Part of a small language model's weights: vocabulary 2032, 11155 steps.
MLP neurons of a small language model. Each row is named by its layer, matrix (down: output weights) and neuron, and shows model dimensions 128-255. Each number is 128 + 24 x the weight over its row's rms, rounded and kept within 0 to 255. Numbers have three digits each.
A block is one neuron, or neurons of one layer that tend to fire together. After each block is what it responds to, as a language model described it from the Wikipedia text at the highest values.

L2.down142:133077128161174094132175164120121166156170154149147099147107112185154120149127159134149099121139140105119166121114126144139118120115132095141142122086139187128170114127143155179164135134123123100106170156129147131091123108136151096105135136165131161174106110107092137167134133124117113131131130129139134179161134128104145157108148175126115138109163100150099089127153118115118076130130
L2.down405:158092108149095138107123136151142175126135135145135102153108169160108115161129089128133222078121135134150133127094131110141146118104113115168100140151110144144109112124182138144128112117114136108126129115120108104132128133103124129108134118111136160078128133129142157106094195118096126112082144110130143150111128128109107130130119183109139140130105145082120156170106146141137153138086
L2.down698:094135124120108121134151134152150110145157131124139148107074163145093148097117100118172127148152133139094134175136075134147075126166133131141149114130114127111172149134152167120154109112111126138122160153112114129122098115120163097131107113185106115147169137103078119160123118165145134143134124106092123139061130104143091130087137128094137225094150153136123138112160132166129109129120
L2.down776:132110121157077122110169137110131154162132150124153149156155124142134171098132102078099143136126139114142170157114131126103092127136101145134095121134100061141082107089104074113173152132111109087139154178107147144179110115114147116130136145102113136111144143149113156147117152122118114144150128109142111121112119145141140119137122116136128131150135121132139092111168146144150131081125
Responds to: Fires on year-prefix tokens like 202/201 before the final digit, and on words such as season, series, album naming a period or category.

L9.down74:146144116102126129147112089134143089158134116169132088049119124092151107136141139151123134133172085129129089124103105118151080150144162167086143094119161125147132155121103147118081135163137120122107112123146083131084164130138172088128133111111132116130118099145153102107165176114095150108114106130109123126129142171124148133107161159069092124119102110113120152116116135148093120099126
L9.down99:115137072142139109142153091124120113149130171173149112135080133122098096146155104139133093150135117099162173107107102142149101150143105109115113142140162117126122133152135140191098119169080127112135101097129124112137109142113091119125157146138074094095115139090126162106156139117126135146115094135098136172090134158115126118172087121116163112104163086118133123156128137173107137133137
L9.down204:152112122130148117122143182125114105088135135125110146108132142107111147097116159161150151136128112145138119176110133111167113131091118107112084130112119142127162091147092138107120125107125087156131091109137115086112107176086144111143137144159089156135103162139097114129131078163153135153122154121140103106109144155115154153116138100134112138104144123163104163110111098159157091085112
L9.down222:139132111187118137125117076153099131108117109124110092139113097108157164152075106131126144104087136157107097164119167163148125138094126130132093128114126146136128116111122096155135130122110113101118107098115128121129149129182080137105143150150154133107137113127117124140117101145114125125119096070134141133143176140111143062130103104109120153147122136107145119102107153127134120157122
L9.down227:114135141107125165132140132135131123139138165147113121143085147146124145110120173143122201132128110120164106119121127136118084119106098078095091125139152118118133156140139096129145138126176143129125157173127152117092124145128138138153113141151090120126132093137117125097105096085125191159132143086112117181128125135153151150112167141112170166139128142153134146114115115067127132138110
L9.down262:120136140144128116148127162132132105152167134159125146137119132107176119135126120118149131129075130129121129067133140119088131157127086095099104138127132157163141114121186126114133144124139151126124089190132137100136163115156062159074123133110088146104094156150150123105098107143112111142126133086137136127128134127131142096158098157100125121094140116116141151104104124123126111106136
L9.down286:097091105131138137147163102115147136099076153134118084080110136131120097087125151149139099110131142112143120114128169119123087063112117100157145099136163128116151146115119091150123138163134152108107166115118149171146164150109186136151141131117142110107140118132109110127143121106119127139122127136131099124108074119107119132081112109116117131142102104156174153141140160145118109114066
L9.down340:127134145128116126121114148116065104154107121143151123110143157120136141106090118175134089143136118111144142119156138123144163117128100127113089127149149137112096124137145112181112158108139104076125139154130129121122149112117142103135129124113098145174122148090128116092135119142116114155143095139086144126110076161166138111116129135163170167149125107161125138142075095155172091156138
L9.down432:126110132170128111126117113131112102136153114122115186154118106180132118093135130098094137139119098154106138132140069099115107114122103088164129148115198157142127134087126129142130118095123139131130126104149151114126143123196134110118159119113172146122138128113128146119155209146124137125166143135154076116149143110139114122126098153158185116135129087093092086137157161131154096076123
L9.down657:138121107137167147127122130149139159149128141108154109124148139124070118090135099064103094130101128120122185129110131141100123115128169100121101126118110102139135153123128132121159163135104139148111112121171119150138104128145108116156139099122145099134125163081119107110133130136127097123135146131114094111123099105106130131178120140125145176162141129160158099125070128154118176169136
L9.down669:102154092125133128153151126152114131146083171102118106147154113123129095135117121135145151117113135122133112101119121157146138124161132114119122123136168181168132114116117123089148135149150158118083144165119095108104143149096160173093126099137145127113116150149104135087162133117094072125123132128120164126121105133130189154167118147134173124142160122153112090138107136153138155096139
L9.down693:103098068122131101111119129109127129156155124104207130154119131111165156087145110143123126116188100095077150126093136126112119162112129096113097109131082145129148153163147125130112123110153097093162095139119109132154175137127129112124151142115146131114123171116087092097149150123113087131133110144167152116146100138140086142126125144113115113141146147131105131097109123112119154098123
L9.down824:122170127153084168146123140135147139162141134111101149144156161099122156099131116116123133128122149168157132138134109077142122100176124103126130145136119159114118109189148125157150130122104100125137114169164129128118139109127152151142161135075132124137097129115155076116134061115103139098140088129113132142094134096143153139167102141150097096085134087131101122117155103123140118094095
L9.down853:153133101117139120132111100130107077153175151148144112139127154175160104088147135133073104147160127094075155103121101113119134112109121158140146150103156145101156165132141128111111125122087122128095113096158103113121154101174117093159118174157120141104142090143092133135112124118099134162139108153158134105105154168108095107114147147117127093145129146135120118144144114112131186098142
L9.down931:144125138139083128120108123109152142153162120142145078092148138147116133160154139146100109131164112113132138150137134121096107130139075147165149165133199141140129068145123090144151123137066137107136085144116125139129151127104119124142136165112110152133130131140181120090114115131096170166154124121089138148089108085135143103137118132141103101151119115158088133123117150074128097147126
L9.down959:114097150137088112134142111081149147160096107159171145095144160132167095122166126160114107138115140124065096115116177141115099090106102102142113121108127120095139100158117142111115118154149145161121122183127147160125079128150157142134133155127128117115090151116144124166174157115160163123147164146152138127137184159104156121132102114170113114129113142150168148146106123091135110101111
Responds to: The last word piece that completes a split proper name, mostly people's names, e.g. Ash-ley, Barb-ara, Clin-ton; also places and acronyms (El-ton, SUNW-W).

L8.down38:153116110161124115142124132130133117156127117155161158096155153126122106138112088138099103114101093125138166134141161150151143089153134130120155088118118144132111118108131132123141136109153126137148120122128141110141110173084153133117071121084144119149091128135131125113110135155115139111135118140128151140120078080142188125142126095143176181154192106111141111103116146110107151139135
Responds to: Last sub-word piece that completes a split name or number, such as Liw-a, Dal-ai, Burk-ina, or the final digit in 202-4 and 201-2.

L2.down26:139123141108125142158124106160132124164137142169146140123113149147145102109142146092131153099142130146121092087109143157154130130106153119111172120127137111153113159098155170126114152136130100124086135120127116164121137129093134122096170124175149110127137078155060123131140149115093129181117123113114159127136137116156094130074148142143135108099110103139151145103152151127123105126076
L2.down50:081126104141119133104104161167152115102129120114128117110125143100113102149139135117148096092122157148100078110137164124146131132118140143135134104117107095127119157142133136138128134151141114130081134101113135147129122131089154120129157155115138141133145112125113122138108134125126131155111125126114119087074179135069104133104133135142118100118131114166117138101167107155094108135071
L2.down255:176115087138128148090121147094145111141094085151137091150129075088131101130126114156098130165129124135132137125149145141101122139178119110131147097125115132098103102136128142120128094125115096128096124145095099099127148157126134151156140137105089124087147128110174125102128147122113125149136120165162127102131132153113140141122078120133070087088162130151101135118213149101155134167129
L2.down375:131151107109134131149140152145074178144138119130158138125135150188140092096145111132141148139131130120143087126127105139167127109080155127136121145148132134111084122111130112145118156084133126096125161075117121171160150147104146130148174093107133178108163094094147130162141150124163134102113099128080125155128121089145121105130158156154107138136114135138125127066103151135157074108096
Responds to: Opening or middle pieces of words split into several tokens, which clearly call for a set ending, e.g. Fil(m), Ep-isod-e, centur(y), and "known" before "as".

L9.down20:119093145154110109093108111100122175138097114129170135170101077114143128152142119082143085152143128170165113127125123113160111121201128108138141073122132116107145143123097124131134127174089114152154171115151105148090133148146133152155160168165136121104146142129185098172120114128128140117148120129165132145099117141176137134135162134099171156128162101178083172114098148103116127158117
L9.down129:195085123123137140113156079151130090122140130147131118144162126145164124106134129159137114089120155091135067120135152101140104134096097110138142120166147120154151153136125099093123125172097112111107125117146128125129154122099129115108104147080129149130136177190133113078136071142157140160128098082133164109147128172118110134147123146108130109102135181128166156141104099122150129122168
L9.down130:148129081170154118130098113126157121128093075158126084168131150102113150154159156138151112128149150173146132158147126115112115112109090146156129082126152124105116107124104124125096153151104088103114101150134112112124116156135129159111103135149166123120122123095119127124120152129145139134107162132119089144101120135150111128132132156142145132090143082091112118151109114125135122143116
L9.down154:115094155116084114087129154114123114097126152129150116126101144157120127094153153189101147135108108066124146124096128109085149126142146118130167181100156092178113136153096176121116080113086083137133139121144120101122117104116138132109135132089135110142114145083106119120157149129126158119133122162138141098111099116162122110098120111131142172152118094073159061131090144165108113150132
L9.down336:128091086112122132099130119080131137120149093157133118139098169114151144098101136150157182144151103142170134121138137121133122125102099146122107117141149123117115116068130117150180139148142116088119140136144118129106109137093138123178092119145123133098125123136076140171159151119120161115162127092128132155115088161125155165122139087135150146158152146113165122141101142125156100128146
L9.down339:136120125116162127094112147069129132131129180118113177129150151162090167117149182094130141129130139168124136134134126125132114067163134105084110144148142111135130108100066103134083138117151138122169114133092086142132100091124111113122137101149117159123093148157082125122111142102149136142125117096108142132151133150128095112120116140124138115147126147150105084122099112167134098117126
L9.down343:155159090147147094114100142146080064128132141124125171144137136095136135143163129097115103109118148163122156114109104108138110113117167109106127135150128149096118162101080112114117110146145088120147121154119148068152150093118129142120125152135145122133120148123146132115132118136125085113132121112150094118125118094094114175161123142090121145137130106135111160168151098123181108109137
L9.down378:112137127178159134159102134161098125132118115129145150140157128131149153122150155124108121108124134117126129113114165129088157125112083097163097091129110133127124140097136100136122121122129103120079127128147103106159135090147138137134113078087144131111131140140163151128151108142110117142129154165122095086122126149094086126092134107137192120147138108128177150095129139129129144161182
L9.down536:166142124153174104143100111112131123154113156103122125172145150117126125120134107131143091112100154151131136112149116166100110106135098120125104136123078090145136126134098074187114106118082173097082173131155149151114101141137126121105139141117114133133150097116133140152125138148112124100103113137121079138134115123109108153126105120159152117125122114149148114129127100134132142164137
L9.down718:134135136140158134152147150127133142127138118151109119176059194141149132155110114126128215130140129146138122083108087150104132112115109139152114135164142158115138094109128144111142130104159152118116126112141131147089154133119109114131122107119101130139093120091113127107117103059112125101096131090139111211106145097126128129156125132103108100106132108094142112162102129072132132095115
L9.down749:128153124144097116144151163140109111168146081124110097135089117161122095143104124109148114120156127123164125129144143118098141121125065114129165141117112128097108146132162109149174125130123104122145127162148081093105140124099161133129125132121153161129135137099127099136122153106127102120160107136127154115174169109155146134098176131144098123157116151117150154095137147186105093140108
L9.down785:131095123092105116071151138119169152104115093116125093110117095150236124114135128152183128153105152098126120128106110124128116145139103107119101133122154100105125124162155096141114098152056119138128147145105098139124145171128073130092164125118119127106142154152140122102126144116149151151138123133132159098140118144125115141135137152106180172113156148084156078116128134099135143113132
L9.down790:122134085116083130109138132127138158135120104150138140121173134143177161108139133094128165099079142098103129105138083136163184149121121155142111156130122143107117108173140113120139144110141061088143101126140108124136142107174140174085171128122130157154086152141110158118063136152162102130119102105087091124106144126110167141170139156156132129113144107112138098111130129135155158108124
L9.down800:106151121058101102131167085120137138122142099163162112134090113152151114139123096122127107139174144120110150160118142132132127159161138090127158152129123160103128164128079104098133136119160135092089115158086075107110142114106140137123155120151115131095120152080131152104131128163091087111130116142104133144133147113097144124155115106118093182124103175113132161114129111131138103110120
L9.down969:069120155130115087160122138121140102153151126134159134070118128110165106139108138179146115134116106116140073116083131149142105103101103162130112090187166131101168128145151120149161124131117127109121123169064143098126138150131114125163152076163131114139120152139161086107141123158100101126140137092124129096123126131062138129172139093102153139082158094130141154101139127144118113142124
L9.down987:116130096118093135142172136136114133117127111126124118120137182150125159132184151158105098098103145125175146109106125141107136115138145107152080132165158112123133102085144098128144109123131142128117111107099140134098110096126091112125125118102110125135110082134144113106100130096111152116127149155110110132076124142113166186172106104162133143123151159160108183127111101085136108119136
Responds to: Word-initial fragments and mid-number digits, decimal points and pipes in tables, infoboxes and unit conversions, e.g. 9'4'.1, 'F'eb, (29'6 'm), also first letters like 'F'ew.

L8.down490:125155103150130113142102148127146121093093150127153084113103096090087101126095116097086108124109134131102142104127148160162161113123133149149132088163112126140152139145151143134069100116142154124100108136113099140101118149076166127178094092130146167127133145142089121099118165121105144146131117128127146117168164166120110121131167128136131160122096071151149155128108158087120127108143
Responds to: Word-initial or middle pieces of words split across tokens, such as Democr(atic), fes-tiv-al, grou(p), and year prefixes like 199, 202 in dates and stats tables.

L2.down228:099119137145136098149118120135115123112159104116167118139131098146144178135094151148108104142128151106212104121106132160115119158105116120100081096116112119171102150136121131144103126150104108167137152178114144114139110122152131105120112130152140115134135108137115092100080143135136136152140107152084125117126142122100097138099100173118111170099130133102152163118099142122119105113137
L2.down378:104174110104126153164094153143095109171151130119105143097068138147113145110115131106124141120155134141147172146133126154111159128111145160141096130104119108122154153134130138129170094114084123115166178164133107141120153133161160142107153105143099171167157118087124158170117123087114138125160143129134149102146147109109102108142142115151112123157146169122131130083088172134140120124136
L2.down707:131155117123128112167139141129133123129101126110130155148129176132093159134116123097094124111104106125163101115142148095084114125130124156133110106117101133110153131133135162135089125170165124142121138142128148111117096140102111144100118127166092153140110101143144134134093107122165161130154084163118118119112149210145103189107167132135103114105142116110189118078103131126125127100098
L2.down859:123122114151063134118067115119121114101121142100136156106116135154171165167097135118094141159141124108164091146137129128120140148144165120082122121163132117115160123140109129120101146170143094171179124149096165145169101165165139138165112100163139165125122124146128126125120137124156142146137101102131102093112167119120121147124113134112088109118166151134111140080080125126124092112112
Responds to: Final word-piece tokens that complete a word split into fragments, such as -ine, -en, -k, -am (Def-ine, Argent-ine, Gre-en, struc-k).

L8.down895:127146170133148118104190173118148142128104095131156135164130103141164140121129123064142090097114151146104112132125137121117130114146140095134122121115089105139141111152126135122158167116134131127101116108094145169073121121072100147128109139125090131130081150129138135123120100139139108121126141142143141130085061139080167205152104143112135158080173107094130117116147132128124114105141
Responds to: The table pipe or final digit closing a vote count in election result tables (e.g. "2,112 |", "11,873"), plus scattered word-start fragments like Engl, wor, M.

L9.down98:173155096080127114100138148133093112187156159089140122120153195147163159130138109142131134099131155149130101157113106132151162125136110161082129113117093110088109142145133124124082085151110155134129127167125124130116130134121128158129118157110162104101138112115157135161120121175109098134184085098163098095111166162135124111108108128142118174122125148125135080130112168135149145134149
L9.down133:107119140134141112153133121152140124092095116112126117107177135088150152123116113068085121116130104157163161135104146117135082097090187126120140131111109109133118115140135104140126153111117128104117108144086142103070143129122147162170145138124150132140108151109151128122160081118133105153144152111117112183093142159129147177113119139145125140132149150109124125103137136116148108130121
L9.down161:132079126121106085139080127119130116131151141129123122124131157098123140131121155136122137115152087113122150091141173161125136116151068116081087133130134117106151147139107104144118131130157131157101135105114086124142087107164151110142111108113140164101163148123163121163166105144104107119093116073104128147153187176130149131177141113119133107133122136130102151151148077098118132151126
L9.down186:141129124112155092140158162164134163163145151125129140140127102167097097104115066123138148161097126151161147165063117115150157142124139148156121155134153123135127100105128112124132126132105162109145085149100116114169152123124120139125133178115102116128099117134153153128122126159126122086114141138089128159126125089072110113131136084135112171109163163137137118141096102164108103113145
L9.down221:136116144137125140117097122131111119110133111117124130081147155136140155123136122116139128128125170119091104149110083147091144180114118105156166124140146108114140161141170129118120182114134140105128134162111177128090133124131133126105120122120099152125103142126124080117096179119116103151121120077129103128115129120173140090139143118141117094162105110131091155113144139143113184111096
L9.down238:155125107108144142066135135137122154120161152100122132143098153142142136146154128101116134080091118115114136139104159132144129144124119125124082102143099116143131147111093186109162165122137078110158172150148171125142107127118140133133142089159133112107138118127129119089083130125109096133124136120136146155148105161135128148126099102150125129085141098120169102116143092146123171133091
L9.down276:189130107106110141087147173120119146132115111098134101147118106147122124147146170134163150106134122135142141130163140166122147114142114126104122124073146122098119174155143108103135126120087154110108123122159120128129125161112088113170136068165102111144117140131065138119085141153146116106135118099179143124095105148100159132141080132187117137145120126136120178108110124137148153176145
L9.down346:133137148116124132074115102131143141150136122114120130146113118139172127107109122138149095132101142170094125133153106025103105176128175139162140117147116150140132160100136143141099119101166101090133141091151114139155175134136083145101108146136078129123150137128132115125109132124077104148103109141172136132126119100111188096149081117137126090129095116144120105164145132103121160103125
L9.down352:075145107160138123175143144122116124129156124147088136147150153128125129132128162095129110112132133123127107100109133107124144139118091141158120092127102116167120143149149121107106105135119084124130106129104136139149078106097105138108119122139139097123147124087133115108125155128156126116112131122160111140174115121083082153140085135143183131131153134143126113151155102139133146098131
L9.down443:165128117112175113129136112093105162153152181151129148102127125151128156138119142119125071160132096132108101156145141097119141157103122159118134147121145110106133094127093087117128070142112140142148107107105114115146133149169124166088101145123147145117108137095140156117135154092171112123136126174149101135168158138154108129137111096115189141140166094112112078107116167060098136129168
L9.down505:121132139098136155153105145144123073140109145155151121139115124126124090127115156157080130136120137148109113122114132130117150141140122087143131110173124149170086131096114138112168165081084110146121131123126132162171134100153119148152099157163130126089139142097159118109165102134141111107152133137144159115156030159090131095135106105149108166100115125120165160164134083135146154092123
L9.down721:143112161131132136130054111107118117178121120080086129117143158100135131121102157124136133112143124137098114160108118162140135082088108117047111163128115130086149117125151128139082120126163152138093126128131113142123125126129127118094108119168115084154116147137108171147097158174129161131146135135132151145112177141128165156149148152167140136130139174124107166113129117117135130105129
L9.down743:147075105156142151153142121129157118090164092116091143117123157112097186122127123114119158112132106136140135109154122117108123136126127178153068096167118090138138141111142117104141098134150122131126149140109143135093144117144113124128073105138144100106152107130157127142099123076117135116137093086119129095121132160120128127090131123160091116132100138114126153100108142147114139123157
L9.down831:110087133164133135141129102122108144104156137125071106119150129128138106174096103144135130100189141105148115111133148125122157143124117159136135066094103146139138163121102124143162125135186129123096144112113142111125154140158138119145144142130144084083148128138144085100146151093089111121127091120120097150136113162135136143075133135132128161097089160101122159117109124121126064124123
L9.down863:105129154149122148155153130115110152114133154150116121101146130112147071142153088130124099088143094130161101144110137151104095118139120097106107137152169119136158124156115142125120172131130128137085158104150079127129146118142126092124148123105136104121128147176155107122157155110161156157106157170157136179122131114121134091108164148152155109096107127135122152123161143105097120186117
L9.down909:141152154114148116089157147117144151137128139165121062123135143124118159142127142111140091157105112144183126108171144153129113153163120111156145068131177144150147122120116127158136131137116107123135119072124100119113133134125120188150118111114152147102093113126115109098115096132161182148127134150139118102099137121081182122131098137098130131148116143097098162100178117162114127108145
Responds to: Opening fragment of a noun split into pieces, just before its suffix, usually after an adjective or article: politic(ian), play(er), organ(ization), build(ing).

L2.down265:128193124141113137087114132131119144109126101132114133138101119137095101138074098098090109152130119105102151113149123158168121134146108146134169143181094074154084144144100132165141155130157136145104143125115141103114173134148173094167108162097108124068133105127125112104120126095119138114127140080147119123114134101144083143117160173110097057124109120134161167125200137129158135090105
L2.down305:126117114120105114105120096105138132087165142098086120133130119100108093124148112133122103163143133166101102100166116133144109142131148112121174163122141107141107144117115134126154137145133127087124159090146134175117172156164119125113152140111113121080143160104135128131135099128136119118094158109160112153121131108080149116135167167106094137130156069153100128164142129138085157112054
L2.down775:144111106146113143108138147128127126130134116103127088152136148119131126151069093148093136154128120182121121134178133129147110114124132136164124149148121116112122138143125124146164098130132121112107153101147103098122170142128124135146116100103100124096112148117136108133092101164131144137109161130153120099091131131103121168105090176135097097113165089143173126134163114120132127103111
L2.down965:156151111143123102135128148131095114178180110120126080120138140139102107146157133132115144107122153136104111137131141125135160149132154117141085134142137116148131163128134102143175143149141110120115128140126115133105139118130140133071096118138084122120138146150132119133117125145204130116096148161132109129106134138131111148100112143157082144130155080165133107161104124162168107091123
Responds to: Final word pieces that finish a split word, strongest on port (support, export, a ship's port), also ual, ular, us (individual, particular, focus); also == heading markers and sentence-initial At.

L8.down980:149112128115122165100129111135137095166110150134157126134097138125142120113131108128122118151126103134119149124120105134113150126154141127120130125138121119110106166158150140124143097108160138106123081118153117124126138153132120129149143107141113123132099113115112127132100105107140106121119135108114187131122157131133175154132139170097108135118124085115115127117099127103107134086109
Responds to: Digits, decimal points, commas and unit letters inside numbers in tables, e.g. the 5 in 32.5 or 3,081, and m in 61.76 m; also mid-word pieces like br in debris.